Part of a small language model's weights: no biases in attention or MLP.
MLP neurons of a small language model. Each row is named by its layer, matrix (gate and up: input weights; down: output weights) and neuron, and shows model dimensions 32-159. Each number is 500 + 25 x the weight over its row's rms, rounded and kept within 0 to 999. Numbers have three digits each. A neuron's up and down rows have the sign that makes its largest values positive.
Before each neuron's rows, "fires on" lists the tokens most often at its 100 highest values on Wikipedia text that the model never trained on; "fires after" lists the tokens most often just before its 100 highest values on Wikipedia text that the model never trained on.

fires on: " ", " |", " (", " %"
fires after: " |", " ", ";"
L5.gate152:504458513481504512528516492519478487496508472463481527492467484538512475477526490479451454529498468500501494492491514499527530512518511517513519505523504535503564462501457520504533570542519509521533471509499509480523484501478532486494508495510530488534510463432523484488465511477512467471507501509537464522497482485479522520488543485504504532495489508476503527543494484483487518520498
L5.up152:510484503498511536543487517523519481509483495512498463501474473448514512526512497513492564504483498466498498513459480548550511476507509516497503561493477553480494513473517531501511498459469486500495531515465497474499467496549452522469498502522523507479513548501513503497514485463539510540509475489522475559490449501502491514492459509491524537504453507491499516523511486502534493496520
L5.down152:500561552491497493489512485480521517464428517538515510484529481504536497527497506481448489537484525464474473463494478502526487490490467525499473522508487511491470484534515499528523535527522521498519536482516529475486503549505509524501487548498504493461530532482541539507515534495471475479476523489464504487546463499489521511482478533506516488532510513535514479499504503471459467488447

fires on: " ", "0", "201", "191", "2"
fires after: ",", " ", "201", "200", "202"
L5.gate1280:440478508458468473515505467462481492536526471497520495500470497523520482489479547469487511496517506492513525454501525465503458517505524539543508474455469515471551487482532571493496491476485513512498521469493527501493531481497501478511451486520532468486513509553526466518474473487526487481514544474495489490489488516503492461472524484496475524466504449506513526471513466488455488500509
L5.up1280:463492485536546469540504524517559505485494456518500484500477498482462489492519483515507455513488534497492514481471501502522492445521487495565489486501533519510512495501546506451481505471484512507455488532474506494481483482466491490474495506493450518486470448528522541504466471516502527517498521475514491528502482489459491489526493515522461499467534454513471501510493519501481487541509
L5.down1280:506481493539521534518494477476523491455462519487523467491520495451489498461540469526518524510519497502468507449495531538524509517527508491435523502584531484501508533539495485510460504476490536494491502485500492519519471466476508514556500519462429480483527503513531492490512475495499497524475531560534525471528510509500477530498493480477509502498549498470438523476475510484507513459515

fires on: " and", " other", "–", ","
fires after: ",", " and", "6"
L5.gate1142:522509478458493497520513512535488463517462511531533513451530448472507489486504523474498524476539504522462511470482500523540510533439500540496495476496523572531538495524513504464510515500501535502501478535478475516480480489462513494502506488488486542508511476478519491531525498527473511507525517483498463475472541466544503469471500456532514529543524489491478484500512510498507511473489
L5.up1142:457519479481466488493486527571511536475529525504503463546520476553503514495498448497474498524489506525522520504446478501468446481483520513501486468464503526514515502479509507512488503523478466465482539504524505574478485446496474540516475494512509496546483517499531488534507529495478488480558504549470507473554529491503487532491491475496521493551504524536510457517510500465498489515514
L5.down1142:467482482513483516501475513458542473481526485470512525538491516497536486489517527507507483487480483500491466551549469474519485499546496474514511498510473535482537457490496526486475513510504480456484462505501483504493503516492480465497546511478478509507531502500535461486512507492514534494504506500470522515493481506461557511554509465465509491523510526471525480496498547536522475481517

fires on: " ", "–"
fires after: ",", "6", "',", " to", "3", " "
L6.gate407:515489527501513512518473510523477507549456544507529535513483501535520498487483537512505496497484510484515512457506494471485491511517470522542487518487553534489548505522501499493522486513535531476478495549488491459505487463473498487473512490504487485511491500500534474524514510473479540510502504484498510489465458462478491487514466518496500485516515456517476537472509527511488508541555
L6.up407:456504465488571520496524496508508508534500476495510463575491489547517519520487468572492504564497485509487454477484541483459486459505450501506468540489528463468519499508526539528495508492502519477499472498518512506491512474495517515480506492544492514511501492518493499503530498526492484500547529486498466491502526510505464513502509460473457503519489499478520511514500516489484523474483
L6.down407:472463524495460489535490475485471538509547506502496516507525494471507484519473535500466501533514450521500464515520490532474485542515455481518475445498535520551547487517518468490505483504531510492493538516493466525474508508537540491489497516490527481513480514504473480520526495526496542489461461504493482469519523497517484457523510524497522509476444517527501502472483494503510480532514

fires on: " ", "–"
fires after: "|", " |", "8", "',", ";"
L10.gate1233:505519515496490482510525461482460516469451456514486495484507532535538532510428510500470552538503527526489533487500481494519488452517523525517511471517474519459479504490465482495505495511550537495533488514530503505519491479535529521494493524475503519480533486458475468536478471481500483500480458530525492476482467500475523488478454520510511520529517511482534508480484516527543497510483
L10.up1233:531497464515487500550530520507472485477473487518534482480507464502515496536483556493493485558478479472509470501464494497482509513517474495536484482492511540545493493492505492441526520515531493521475542513535560503489503500533512497504507514511492495467513488539531477523516432502486488506466465513526533527514496450518446470449478518508505523516467501533512474518533511521510473479500
L10.down1233:476533491498471560531527492477490563493491498517505507479499506493482532531507491436522494550476434471514501526501510484497524518524503536506472470491520469508500530521454486492524572505493460499531505513512505564507494459524520527498479497473507531462514501498472514539537493532435425568480462486528494469437525478458466469471477445502505502500481500536501532479488473532515457524504

fires on: " A", " a", "A", " addition"
fires after: ".", ".\n\n", " and", " In", "==\n"
L6.gate884:513545493536497460490467468513485503508491539498487499478510502494492530488545498498510527490508516512514491509510482516453490542518495461467545505519526502490496469447550523493497503489461518502509533490524506497544526494497477494502525529513542460528498523490541532476497534523528513484503507480494532493477510508491460528513497489498520509506500483493486522504521507473490534474511
L6.up884:481515504529493518535481510499490502490488506495533512489525514479490520503493506525536531500500508482482521536465506492496501473430514480473504513492543463465488510510505467553468496480503541454535493484498494479494481484464553526493528495495461522526478510480506521462511476528524559491503539529482501527524489494480471488500506426472481484528578499501497496511478472507501529413498
L6.down884:527503485525488504516506479490531505478497530556484473506488450482498507517553500436488497539501456496477466517482501455530497482515500522486480523532481490554571515504522526481499503532494498500511515484522489485508508502495513487494470511465519539472480474523479547470486476517440488493528495505520534512484463482494487505507510460486522516482459513515478535476536506513470500483482

fires on: "6", "8", " |", "9", "5", "7"
fires after: "192", "200", "201", "199"
L10.gate181:498511518521525467486499490515513560535501536489492462464503496437498483532502514481507535494471491548529471511496507467488499490508504538499470523507501461542491462508524469503504485494487514533499508528495492469528490491534519526478500507479508466513497473477540536516530530488473519464458538492526488489494499445487491459493512523504484503459525547530488504490471502489478537499482
L10.up181:522461564496520454498461464514514540484515564504493493524505505440532498509525537504525506475509459498504527515478488491477496516498479510505517516507525497530480546506504519515503525516502529502488490531461511501523512465529464544469482501493502496506506478564511495473492478494468529540515488539529462483496490446503477487504448463470502524517462512484553575533463538506485494514472
L10.down181:492503514534481516520508527489540509518482516506523491484467507480511523511464504500463476519497513485498537495475478488479510517483451464536503532507557492488494533506481535450510485500537520493511505531426557509479454496503493534509500511520483523495463485514523505489501509506495480519462493477519449459544516474491527439515510458525492514538447495490524488473526512491514489506486

fires on: " ", ".", "\n"
fires after: "|", " ", " |", "12"
L7.gate372:495475521497499511469518472491471492494529491498517488473457456490486543503427460511503520512519501481503502488496472515552527553482525494487512498471484490472529472507548534515478525494518517470531520505469538510525454485528538508514517471502522515507481469466554554475490457472507527477466512534450500502458488471503473504475538517522514474522551459496495505478496461504494486503495
L7.up372:491494534477466477518527532549501513520488533510528529491526441480528467499499476523526514531496513515507492490521480493518510499534481482492489498487513485484504528495509459493550499483483493515478545529514522469458491496506507535502507504469509477467507490507469466530506458489515533520520480568509511504527510519459482526461510478494497514505441470455413487485500550486534499511468
L7.down372:483505551505471540455497488516489487537477471495512548484468486440519509498481421510497516519542508469513479496488497522462507476543516517516518506502533490502526523517565517516505497502528493468470522456532491523496485489515486559494506501504523477531539536499470507494483502447517526507480511543521500468486487511477485491526541441539517500518460463493525489502525493471525517517526

fires on: " "
fires after: " on", "On", " On", " April", " August", " May"
L10.gate211:549522495517492462473490509513433549492482539517555547493491541487545473527483511484493516468502493496470507544467477467513476480474513502475502539465506474531489481498549515501502535553565489511511496514454449499524525505498539465528523543517485524493479499471486505519500474494519486481485467478504527526498478521504483537517485508514526494471526523494475485529546484517470515516519
L10.up211:551488501476453519517526484537522439515488503537509542477445443469484515505458524456506517526455500486483510510523523503487491542472490510494516510507522532519513501495499522513535552527516521508521527473489521526535486455548460549466481537505517501445520480472514458519476523489489499486485498514542503499458539495525534495460492517487475508507498459531527525555456496459452544485510
L10.down211:524496478501519474483529491525481488508521493499463519523472498484539536494515486480536517449512527501484536501481472545540449497520468493542506474500517499505521516527450492517553480476499557511508539519504502499473491504462540494526498504486496523525486471471485499500491477464473508484523495506498506523454503535486466501453557473483485508520498492513508466523495479502545477502499

fires on: " ", " of", " High", " Of", "0"
fires after: " |", ";", "As", " "
L5.gate1193:540516546526497504502512488516453495494517502486542489493501529495538468507482501494478500520481471482467466499531523459503532483501557529501533503496491498488519494507529511536502533545493517531516534468521513475479489491462549535482532509500529500536491520477519467479492502558515508482526545509469471511519473447539511499467500516485504519494515463526520547520489531500465517512478
L5.up1193:468451479494508503500486517504484471496479484514507472497508491486512470564478455471502479556520503519503466537470532466519516478474524486508522491487532438476498521490509528514480492514487509517479506517550489512528476509457497492475514498521531524503468485504532539493531501524526462478487531478514517481488485509481481441489489552502515526513557545509516521517533503524463519500477
L5.down1193:524540503486464460555464484528496501425486519514501481499470500522529487475479541476461486511436492499483490504511508534500472507475506504499476471517429485501501526477449484531514526509530487510493468503532463476515526502469516528478482525475524493513558506533523516498510494483510516492473496520521537497511489507479529505513512506526510516496539493449473534439499532504483469485478

fires on: " "
fires after: ",", " July", " May", " August", " "
L6.gate1214:489492528487470476539470516495537471474535524441541499535493508522507458538470511523501514506528526517476532475502535524468521479516494552482467487543476479466536494542513525483489556513512493477527499510538491509486525498490520471496545502507541486526495453472482510512515419493470504488485514537469494529530495491526528533466526467496485541490452481497429482491503488456477472481483
L6.up1214:541523534503459487520506536489538500466511522473497475455551480447489471502503441499523512481506503498466510491484520470564536508488489476498492425496529434511516490510495476525512452533519475514544511506486461482500454526526527483474459530540469494483490506544519462516477484520549496493485515487513492525521500501487473520561483483544528493499529485512496481532563502465488469530515
L6.down1214:505506507503522497494472489482492522512484519462505492494533529454524481484471522524495503502479492495466515516510478472493502517493550502484515491486502489511455510510520454456530480527520473510490510517453500497525519468486491508507491501496510490479475501515505468505525489546495539475518538524509516478486469532517487488507496498479488486514513459487487503524483482512504426548482

fires on: " ", ",", ":", "1"
fires after: " ", " with", " at", "2", " about"
L6.gate859:473501533506537475466524532500531496522468486488527461534426494551535534501477508532485527547493497526489483529524505533428477513545516507542472523455538528485508506477499511503500505489544513483510517487535496497488506476528502496498505517537540513483499527502493506511444496456509465519490519480464539506529493512538504545522535508463497513504463479513520517506496529451494525501542
L6.up859:513457508496505481552474536511462505474521471466474442528456503532517422505474533521516522486509473556512495528505522486475484485483507462509467477497522465466516516485505518526491450500532521519496493504518535546459479530424529481528507482519481476531465472540511482484480504490485495509454538471446490455546563529501489514522492471497511496433514511489464542528532468520489483521486
L6.down859:494447432549536491505484470547471491536506507474475501509536472488481516465469519503452494486517508462529526519513530472515501513464513467473528507520472521512528496568526485455511490511508490541472513518450493488473474496523489494492511517501498514508490485502491504476499491481474476504500543527494448510446508484524541483548506484526488490483516427499510527463500528495512520472539

fires on: " ", "–", " DAY"
fires after: " |", ";", "|", "22", "0", "20"
L10.gate687:488501516469514491562505500513480489561495490484484472494510563506538484495484500516480549516506485517496515519504443512473515489499479490504475466488495494490533523490503512479494517470469473537487519514467481504499524522493532473520543520485518516510519536518486470492511487462521498539497524486479507474472504496521507491488544468500509532515530526465495494483502465532492436482514
L10.up687:511511582518458520524527474511496461491532503504491462503489531518550512541494494496512507448534510521504501447519488523498551524524497475478508545509503486474499530494520464517517515523521464526532534510482513492483483513523516496467524505512549498500498501489540483496533464498471475535511524462492501501482493522489483524502460498524496560509482465454447487512500488468518507487504
L10.down687:506501482555500502504505512529502450474535496490499484463515495508454516471509497508492524494498492465522502491502513535487467496516571522515495506505503486504499513521515485509506479455510450535483532537536507501487503502487498479493493498495530510503525496539493479488523517484518490503481466507472477515451513520513549493494503531495489476482514484497524512500486519475533481541453

fires on: "201", "199", " ", "202", "K", "198"
fires after: " ", "–", "|"
L5.gate24:509451525469479527537513479484484509546540450500513499512528523497508492495462528505498529497519488570446511488535550504539500483547462452475491508495515473537503477487466478482484513478487523506490496457533529518484478513493513498473514474489490495522485495546449496544503532452484542562484487471495462539525507482486518513507492484487446507485518482474494542481471526467454513520511
L5.up24:566487487491485474490506505521504546518482489486514536476492535506527515492528498518505518509461489520513552496503481472496472503504516501493506492489489505490469518492509485513502502542505484471531510516458524497490499525548465473500536501518476465525422504509467502516467488481458496562474518530476528459520485531483490516516454484496508488509545499528498497522487465424494466497502
L5.down24:479539439492517455511503511503461473466482500477498500482492496486500468498462505495468492539478511504526526509516436466482505504478520520455482524510484553445527561510522503517531505525495500487486507517507549478529531491508531502496528492520485446516489517492512533485458488490474506499484538542475540506486496500547526501491543427495511532503492495505508471514514519497521470503492

fires on: "–", "3", "2", "1", "7", "6"
fires after: "202", "200", "–", "201", "197", "0"
L6.gate662:459482505500504475489492491531480509515516519502490475498457532489498484527480534514462521466498563472516512516430496510500497505485482498509495506515470482573498498474507503507524498559475538487479486497490485522494507499480515506519510523524512473518516516514478518521493517507539542474476531473468474542460511512456503486494508485516502494483538503511480533445494513501525500510494
L6.up662:496501492517511527511518524495526499499554498540474486474467496436549470496484506459485478481500433515476538554533496483472496471530456504483511524505488465501488472505518458499438467530491526488510470464488488519476483515502548484478541508505540479467483494459514486493522501507483516521538494520523491502488554503479535497480529532524558519512500472556489500510504474526492466481511
L6.down662:510484506491489530487543494552500484512487480456503506498501530477523467506523506472461502505493510509526509497502487487467501520464443483518489494529463505497524517493499495473478472485491495456513494481480482498480462487490521535491515509514502499486511504467535498498491498508496530537507498516508515557483504542492489481489493519537446510530494482469476502487511444475482489476519

fires on: " ", ",", " No", "2", " W", "3"
fires after: ";", " |", " ", "|", " Officer"
L7.gate885:501475468478470468484536534507468498541477490516520531533551480531489479506494488502528488492490513499481482482471469500498496539467507505483479514443515529526542492498493528508475493504508480533508473534509518474491495501523477487466476515532524510509508498483516487498476511502492507499530538500486439513540493451470473518484527485518479477514502448486510535488472519438483509510464
L7.up885:503467511517498493480524519521540506527507491473515477495502502487519494497457496505516519493458491537526521473461456463472553528520473514559528493519463497536504495494481492487473504500492516543516496528512443497537476481480521526481519498452487483516461489467556537493498514480501497473476486532498518475491500511504518502481579510481544499473461534520479544498494505504498505467488
L7.down885:506493534481494495459427476504519454522529530488524507450469487497490515506494532487511490520538530513513507474515522499533476481508490501486493550494508491516480485536501480475511515517479499511494494509503510498478518497473505495511464488515513489534541488526514524450507509476462523501488491515501490484495480515460488516510492513537553522487475494523480489452513481490476483442469

fires on: " |\n", " ", " |", " Ref"
fires after: " ", " |", " |\n", "."
L6.gate779:522515492488469496520462456476526464463494462486484461484497531497478477520531492518472535466496493471490507487492503545511467545533513481483503509546493500535506542577531492488518527489490502494518503506524524475492501488506506490498495498436533545509484525491473505506528467474493545495464506502470516512471499440479499504512529546483479543498538484484482536470509470457498500487458
L6.up779:519503490410478459503475480508487535510469482508540502447490514511425477529510462552504511510480511521494475461539481517494488554520530542488445496536569542492524474466529527504492503483543490490460510520515470491471483507527464487481519500509458501505511510507510524445450483515512498517489473492511485436467497505513549529510531494514495514472487486522473538483537490560508488520495
L6.down779:505537564446480502484542509454560523481485496518512514493526529497503497542497508480492495529457527507504520484507560502517507526495523468510456527505515492493469512490472454489503507503506492456529518528521546521513492501528526452504507471465523546517490519527537519505518527507569502494512502508515509502493491530495500514534520551515478501520506491496534507549524503478455480454517

fires on: " first", " the", " only", " of", " its", " among"
fires after: " the", " of", " one", " among", "The"
L7.gate1286:534523531535510468473526477472490488483538487479408482459503520497469492513478472486466496499516540518489510471528503528488491477458510497454511487524486521507504500499522529466488482481478513500522531477491538468525490544490470522478509502518485474489525485511487503439454502479509536517472469491501516479529506495532478515479476518506507508477522478554505491471535502502482476533470
L7.up1286:501467487484473527487522521520497484504523500541520501539453522489503473515479535509492509502499487500489470488478492497527517542517514557515488500455485502491486472522480500466510492507492483538477494508514512474490542507485526499453507535480545527520462463486497474525448505540484501482488502560505490532491453520463528521481489523494541485539496491508469457533511475460484467548469
L7.down1286:485498456562481484544489512523510494468477501492519542478542468498468526463539475477495498495473423515508514490487511496499447515539527522486449494463499534501498485538467500467503483521495471508481492513525520464484503460504496543525497475444513504451501518505493530506526496505508532512524495468496504514501465491511499464473475455498497488523484563434501496502479465472517455449536

fires on: ".", "3", "6", "2", " "
fires after: " ", "-", "2", "5", "8"
L6.gate224:489537507448452477508465502546536527488513517502486517470500510531516503490502535460494499499514498477551491501524475498519472519514451544505503504485498502500525518469487475566498492487502496489537534484503529490502471478541465503483524505520500473483436527515520491517457497521469506486503487497537494479491546456510487462482514522503460537482472502498514493486476470538498494507498
L6.up224:515515513499477450481497448463518486527494484515508505476476506521535529531470542509526498547494466526527552495495484477487509474467483502532513513529496459486481522548513484491494509474474483504495509519525537539491494510452494478513564471476470479505497480517519514504524504515526488521478498539494471516505515485509541523463505524487500490494519514505473502467501505524519519516508
L6.down224:435519458480479515466455489484480511507521495544527513471507485543526504478513493525497476495492569488490530448504500512543490493489505552501476494489545455464469518523471446480471509501478476532486502504500514482508504508475478541455462488495495508483542484502446493475464491519490424510521506475499488515505500525520503479478514541520510478502521525509523483480495516500461490523544

fires on: " ", "186", "198", "185", "189"
fires after: " ", ",", "|", "-", "°N"
L7.gate463:523524504474474494513437531538512513528473542501460494508510496499496457499540496487532513488445513487474518447485464492489519507467532479514513473503524512510539460518517523531495494507474513556477501513499526513501497491485513513549523506503492480473492493544486461511535505549469481499476500517496486460490456510447492528537452463575495499513468531474465537524536514485503465483474
L7.up463:431480551522491477475467558508461501530481462480505467522453534533479475487515503487501478521501513477509484527461508486472528504480517475493523458475480468501496503506481539494534509501480522508466483468483483485458538477539484539503502508479544478536510479498476515525476504484505490479446562529461467496497494502536497471457501499472453509484507519488525525478516530484501516481483
L7.down463:512481482491539495494478545541522501476486524479513473534492494521469487498529490512479493540488478515481464493512557481528514497482486519497506476516454492503568498529504489486473491512453519490489501473509506513487519503495518537489452507479546496478469495472532520492526484553471509473475527503534527505515508508479490512520482517496499509490491531472503527487462490504483506453498

fires on: " the", " a", " of"
fires after: " of", ",", " from", " the"
L6.gate908:469494529490512469512511538503558466530474529502505542509447444515518471491520475458479525522471489465486559519551444496494475488533494480559510556496495526514523502491514464506512539493489481504494491521481523504492500447457466529499503520510511487479481478532513511513502452490487487494531546479525517510538475487492462503521487456512505505513513505491519480478480483492501496474477
L6.up908:526513519484494450497510482501481480517514469494508499518497463508546519520498507453499512481508528488502520515545469480499510511485505520522531528463462510520480485480534454476561520449473512552479493526487495536511523487530561542494467513504533480502522495538465492510477460544511460514510526507491455524491502505455475486528491529499507502541487480505486451515451500457481467543488
L6.down908:486493475525450483512466520482523506530521510485503528513468503506496524474494506497499492507511459536517536527514490533491503485459513519566500473488526505516448503514521483492458528475450510547488499511466539477552493514486509507504500479489498494457498510498500504508449516521497499513518524480531502533486504508467499468537492501485531439510516511472542513468452529450515520499481

fires on: " ", " Gill", "7", " Sandoval", "6", "8"
fires after: " —;", ";", "201", "inder", " |", "200"
L10.gate829:486525498472462482492541520489489506564502488510505523498463454442535487496463501517561502529521480510494470483450516526517481526469476514472486516503487547474525474465522494493523506440504511510535441499487510516465509540475494461529534547538459498492516488479517500495504487510519532543531560524531455492517487476466511482497512489511481538487509485492502521456518543545485587527446
L10.up829:528497478509522469508474554430531456553525526521453536507496494480492538516498518505486479512508456494477478461540481493499501454498496510496436513536496546509496495494523505488496524476482506466543515493480520461474560467517543497489526531469489472480463482483469472506515490511522467513526532479523493533510464539517488484453494494492531513459517499497501542479469493520491514513461
L10.down829:496478525543506493532495516503477513535508509497515513490508451493510521467493534525519520534522504533488469488489544479522519487485441509509500498546525505485522524496516513497487495480492533499469516480489495490497522552538519526488505493517462487502493495517504534478458498528506488522542509494526520488503514530493508495484496484499517513523495487512509488496497456479515506486491

fires on: " ", "–"
fires after: " |", ";", " —;"
L10.gate1019:503505490413514440534457475479529526528543483481498501529514477500537472487483487538537519502493505512468537487508501539485498557482473492485473483520507488470532479506499479472534506494510506520536457480481487486531460506521515531523533496470479524522501471489501537451494456484484474553489538494522469498498510502493497563534481469496426527546502508517459514502502481475525541540490
L10.up1019:514514546486512515529510499482525504492501506467517485500485507473488521491480522523522488436540488461453536511531500474458525516510504457475498528554503504455486462516476517520506515454521488452514519504501487529498532519511492508523507481477485497471482490501507466454509471469536505509490466485512497534516505490491520446536444484501484517530472518500483546536503446551525509492533
L10.down1019:499502532520488518525505453519501541482500495502565520501514495524512512514478460553481492504466473569503483506523467508490517520538508527546527475537505531500498466518487494478507526459564559497490486539532489474487519493487468490509488531463492493491500502502513510485526458501480490512478540459525500503532463554543466528512497485479495495509489486505480505492482507445502513484485

fires on: "196", "-", " "
fires after: " ", " |"
L3.gate977:527505507511515531508535515507481511475558524501472545530517520485475511479486490481499527534518500477510501453488520486464509470482481479468480475445490521510511487442507508527475513512457528534505492476476511506474510496461489532522508476462517517514470476559516496542475478453503481499522481480470565520506506496540493508477548527503493482481489495525508531553543525510472537516483
L3.up977:461507535521511523547504518523456474535466506482525509521544523494481469498504524451512529465506501515478499495501500474530499491456550474450487524477512530518482486473474502501488508492492494493516472531497503491535532483569531479510503517497534513543509548517473509514521498534527479493562515536543509470457450500507525463498485511466511532460456543475492517459484475487508541511524
L3.down977:527532477484510503495498483499549523451523505492452547508454482520525483509496478528460499506511496484490493500505498516429491496502468514505505491445466484493459535517499516518495477490499495519480541453495508487470469523491481472471526500520483487515495525490472491516471506507501497532434469477461489542503494526498467510523472461560486483536548468564466435552506502518507483485466

fires on: " ", "–", "\n", " a", "201"
fires after: "|", " ", "2", "6"
L7.gate1104:520518540446509523469511524483537518519516486540513470508491485547506492495496505471505509481503544497556538502513525456515453534494474498466508504501508472507496460481501465472554533522558487510543509513461465541476521489555502499522560545517527510485519487505489539519520456542482536555500503522511461553501509561438530455511541513506464487477449492472477500509482472497479491478484
L7.up1104:507522460472500475495513496488525471482541484480501489497501486517507492524499480529511483492493483494531473518447509523470522490509524507544488483446474508482545507497539507509509486488524517486541518498492466496517471500528522504495529502509483524524524458515477487508469470477499444473500530550454499552524508513490554485520496451537488515497502506532485514506485525463518478511488
L7.down1104:507488506439525519473510497530480524513483475510514531490473553504523473494456530501489491515482498498532516521507505487525475499457495482486499522502514471482549482531520492508501481515560488485490486482504476487497453472498488490481515454486507479509460520496458518526524553493514529512528488465501470512463511506474549509509485497460488488501479506504506486482510525493557549537507

fires on: " of", "1", "0", " ", ":"
fires after: "-", " Bishop", " -", " Battle", " town", " University"
L5.gate64:502522512521513511548463519528478512519519532511492464462494505484535488475488529463521509476533518519493492441536520514483511505541507509518551486471489562487540491529505483518481503537476498491475561455498476579475511494494483495511538489558497483505506484453480497495522447515496502543517508483496519492505508484491476477473499488509513527519491446522477498501495503540489492517442
L5.up64:500510509572489524491472476503513518538501523496541456489494468527532530457518483521510494524510504541482491483505507515502469481507525546516476480528537488487518517498508513491505476518443490468475472493489490502468487496467481487491516490480509506488452511506488476501478506488503492488474468481492516480473529488474473515487524472517469510504519469510510513507522507532534491521480
L5.down64:493508498546510494532486515520478528524536518465522545483507513562535501518487509501471485461514487547502478505501498509462512464513497512498504462500483502513496520506485522520482456528485469503534494489497523502444477479501506524489490517485490507512489471490506519482524523468510492484483515512495513474517496496498520484509528421502492492510513506487531500491492492492505489520477

fires on: " the"
fires after: " as", " was", " of", " became", " at"
L7.gate27:525483507485489462522506506471519542500526443467465503479512484490513511525489518460519516505533508541472514513462484469511480476486528488494512515456489517504500481492541535449523438466520518484501444476455527507511504537498509549527522513508546521538526493514430481480518535496529517528510513489485515513502492468498477482481490490524474493495491490496509525491499515508474517488468
L7.up27:481511522504504539513491474489562463503512478473511452508537504510470508526502500522477537500441469484472500517551507533495511481471491530488472450518530510485505530529528519499495508486505484434486473504480506460530471468502503486529485439462497535480525520491491459485510507494481519452493485510556448509482504490462492506496482495490507481526491504507492492497525464506489486488479
L7.down27:481512500519511496554474555483520488519475476456504505461510511500479484514487516483502484510513513512554505482503484506503500514510502504484483482525554511543445496469482496476494508510512486517493513497502477483508473492549501519492517486448549480485492526488493493526506489449532490538453526483503507481494507505473545471495509489500465437519512504478525506529481541545515475448497

fires on: " ", " Van"
fires after: " on", " ", "On", " On", " March"
L5.gate1228:539460514471506523539523505561482507475453539496507483500513499498485492457493533469497515467477496471516516504489463513508519535500489487492466501502528477506537499464495540499520494503520458477539515462476471491506522511467499503465517492498476464506495451518528445482463485531480464474497484499491505515517483529548480546544531471512477503496501525486515483520553502537505538548519
L5.up1228:479499471542515513492503525505500495519467485488491505506526508502509494514485482524504471537496471501497502509500507530494506529510520495493483494484505529475517518517524505502461488502499518510527485546467495514520489483486489491448489493521519520499476482504531515472536475465474534495520541512502503501484504502482524487505474482524517517552523516498499497433491466495519464502541
L5.down1228:463464498505495485481515510508470542521491525457502489507508508459545509528434472494488496463499514479523499479491514517546512520501518464486515497520492486515580518468521529490522489496497520501500471479471494468502525509479493467507513486489512499503466453539469488483542486473497469500491506499515494518510485491494479469504493472513476454511524544529471464489528490504501485523540

fires on: " the", "'s", " \""
fires after: " was", " as", " the", " became", " of"
L6.gate645:483494507505514480492528501497503471500516499499513533479527471477453543495510496528454498520560490527497492499492509506534518468486508538476509533516503516497519522518466491439503506497481497497522461483477484524526494513503465511477548460522515468442512560553477515483484533510486507464473484531534502477484488494547507496487502460507478520558491539501546478492487490555506503528521
L6.up645:488509522527476439514524516482493491522523483516508514496511509523522463482532552459488501440520512526513507459495495469488534512447512459467498482488471499483461439483518538482488571497509489499483487510454478536482454494475489492538456555486536504496531534514476495473497468537522536517496469485506523510515488512461507518492514499533509462544483529479497481480467482491493532478550
L6.down645:457519514531518468521473508502475470527507545499461555474519489522494529447519490505467501495494493529506518507509481480517527468518512517500482484502593535541461512497502473507557490482495527518456517485463529442500495449488507491530489514496511472486480498502514517434491500462541556511518476513501461475477551524445529501481484496509519448489506518488517499492497512499510467520519